MLP neurons of a small language model. Each row is named by its layer, matrix (up: input weights) and neuron, and shows model dimensions 368-495. Each number is 128 + 32 x the weight over its row's rms, rounded and kept within 0 to 255.
After each neuron's rows, "fires after" lists the tokens most often just before its 100 highest values on Wikipedia text that the model never trained on.

L5.up1341 [159 146 181 117 145 167 152 179 118 118  89 147  85 114 112 122 103 109  94 126 114 161 123 148  60 135  80 173 156 195 136  99 111 117 129 131 147 114 126 118 174 186  50 155  64 162 139 165  36 103 117 121 123 150 124 166 150 117 130  96 168 101 160 174  99 118 157 142 120 172 118 139 140 121 154 166 155 105  82 183 144 106 129 137 139 130 116 111 125  74 100 109 104 134 184 131 109  96  68 122 175 124  84  73 155  74 132 132 186  94 149 181 106 169 151 126 138 122 110 159 180 105 108 126 126 152 197  90]
fires after: "9", "1", "0", "–", " ", "-"

L5.up397 [108 101 179 188 150 157 112 138 114 138 178  69  94 121 115 159 133 163 131 145  93  52  98 131 120 132 120 128 120 113 179  65  70  94 155 126  72 100 151 118 123 163 154 144 100 108 180 167 143 125  85 134 187 136 147  95 136 124 113 115 148 101  94 114 123  80 132 101  94 189  75 115 114  85 155 129  93  82 124 132 154 176 130  76  89 184 109 138 141  90  66 164 125 102 135 125  87  97 143 151 134 138 116 120 177  89 146 153 146  97  82  90  79 149 128 136 177 155 160 162 127 160 143  76  90 131 176 123]
fires after: "s", " S", "–", " K", "S"

L5.up956 [178 140 148 135 180 149  83  91  94 147 130 135 101 110 111 147 109 170 119 150 112  93 124  74 120 173 164 100 122 162  88 127 147 108 129 101  74  68 114 161  99 110 128 186  92 162 141 122 129 119 117 106  97 137 121 165 138 135 137 162 145 183 121 182  90 175 101 114 154 126 105  71 121 116 107 149 158 160 126 169  89  96 129 123 135 198 125  92 150 161 134 124 140  98 125 113 128 146 167 155 141 166 158 116 121 138 121  76 142  95 128 112  84 138 140 161 113  85 135 111 194 125 105 134 128 104 171  86]
fires after: " ", " |", "\n"

L5.up2903 [115 122 172 109 186  94 132 141 105 122 125 116 116  72 111 214 134 115 148 169  72 157 131 114 116 136 175 131 133 117 102 152  81 153 127 109 128 118  85 144  65 119 145  56  95 146 129 170 104 170  80 179 103 123 128 134 126 120 160  88 140 107 134 153 180 146 131  71 104  84 121 115 134 162 115 151 155 145 116 165 114 130  85  90  30  88 114  81 126 215  71 123 115 181 155 129  94  93 172 100 100 156 114  76 186 119 104 180 135 120  82 131  94 141 117 118  90 112 143 136 109 100 102 154 157 130 134  61]
fires after: " ", "1"

L5.up1711 [122 159 128 122 151 130  49 173 109 109 125  91  99 134 123 101 137 149 114 130 121  84 162 105 135 156 179 154 139 148 121 116 124 127 142 108  75 106  58 154 102 106 162 128 129 127 132 164  92  78 115 145 176 135 151 131 111 136 166 120 106 100  88 191 149 115 122 113 111 108  80  99 118 147 161 103 144 163  98 132 101  96  60 159  46 223 112  40 133 135  80 151 134 116 118  77 122  68 120 108 125 189 136 102 108 148 125 100 192 130 147 110 106 134 137 123 135 119 146 174 170 121 157 160 138 123 105 111]
fires after: " ", "1", " T"

L5.up2353 [103 178 128 159 157 167 115 158  96 136  95 122 116 108 117 184 181 153 102 187  74 111 106  91 162 154 139 149 160 126  99  89 133  97 139  84 122 126  83 180 156 134 161 112  99 170 152 108 129 112 147 102 189 153 173 111 164 136 156 170 150 114 132 112 156 103 126 107  96 115  96  97 109 135  75 146  77 132 114 147  65 105 145 145 116 106 131  73 122 154 107 175 139 111 132 164 148 168 135  93 149 155 195 145 168 139 123 156 109 139  79 119 123  77 115 107 104 145 157  80 123 157  90 149 124 188 158 126]
fires after: "s", " S", "S", " K"

L5.up2166 [120 142 130 125 138 160 129 200 127  98 154  99 102 106  95 115 131 155 138 123 116  77 139 141 143 151  94 154 130 146 113 140  45 108 121 137  76 127  78 139  95 181 123 111  42 180 156 127 150 162 143 126 183 163 175  96 124 102 140 177 176  94 115 129  66 140 190 127 129 126 114 135 157 136 115 165 123 133 131 160 104 162 126 139 106 174 110 136 105 126  60 145 124 108 179  81 120 117 155 167 122 140 144  90 134 118 114 120 145 130 148 103  89 116 167 112 138 189 111  72 134  91  75 136 114 136 172 145]
fires after: "–", "s", " S", "0", "1", " +"

L5.up507 [126 156 115 109  85 118 125 137 126 124 129  78 155 155 202 149 147  85  86 134 109 112 146 119 121 147 109  97 119 165  69 141 108  84  94 194 115 107 127 138 121 158  79 118 103 114 124 107 135 168 128 120  93 157  74 144 128 137  90 188 156 120 145  94  68 124 125 100 137 219 123 122 149 126 150 134  96 136  94 139  65 148 149  47 129 158 129 126 112 188  62 119 128 105 183 110 125  96 184 170 106 138 158 130 166 153  89 148 103 141  93 111 170 119 161 106 132 132 123 119 118 160 130  70 124 180 142 146]
fires after: "\n", " |", "0", " Se", " S", "|"

L5.up2 [123  78 143 137 157 125 113  79  67 106 135 133 124  75 161 168 114 113  86 128 113  94 127 149  59 195 118 118 181 102  92  97  86 126  93 205 113 133 139 145  92 139 140  93 102 149 139 110 179 146 118 137 116 118 122 116 205 121 159 103 130 103 118 113 116 107 133 132 125 123 132 121 127 130 152 173 124 132  43 144 149 150  78  87 135 110  96 153 128 155 167 118 132 157 146 148 109 134 142  62 133 131 106 124 160 135  90 175 122 133 131 113 129 111 143 141 134 112  91 135 134 117 121 104 161  66 113 122]
fires after: "1", "0", "2", "9", " "

L5.up1669 [155 211 163  87 113 103 101 128 129 122 162 107 164 140 142 133 142  74 108 197 151  73 136 144 125 123 139 176 122 144 154 141 116 144 115 125 104  63 102 109 174 102 135 137  95 111 157 130 119 161 120 102 108 176  91  97 112 123 109 134 149 142 150 135 126 123 107 176 158 199  89 123 188  88 136 201 136  92  99 128 154 187 151 134 145 135 115 114 101 158 105 149  98 109 142 127 126 106 193 121 164 158 121 141 121 128 169 160 104 134 128 143  74  88 137 160 133 194 130 117 170 117  99 105  66 117 160 120]
fires after: " ", "0", "9", "–", "|", "1"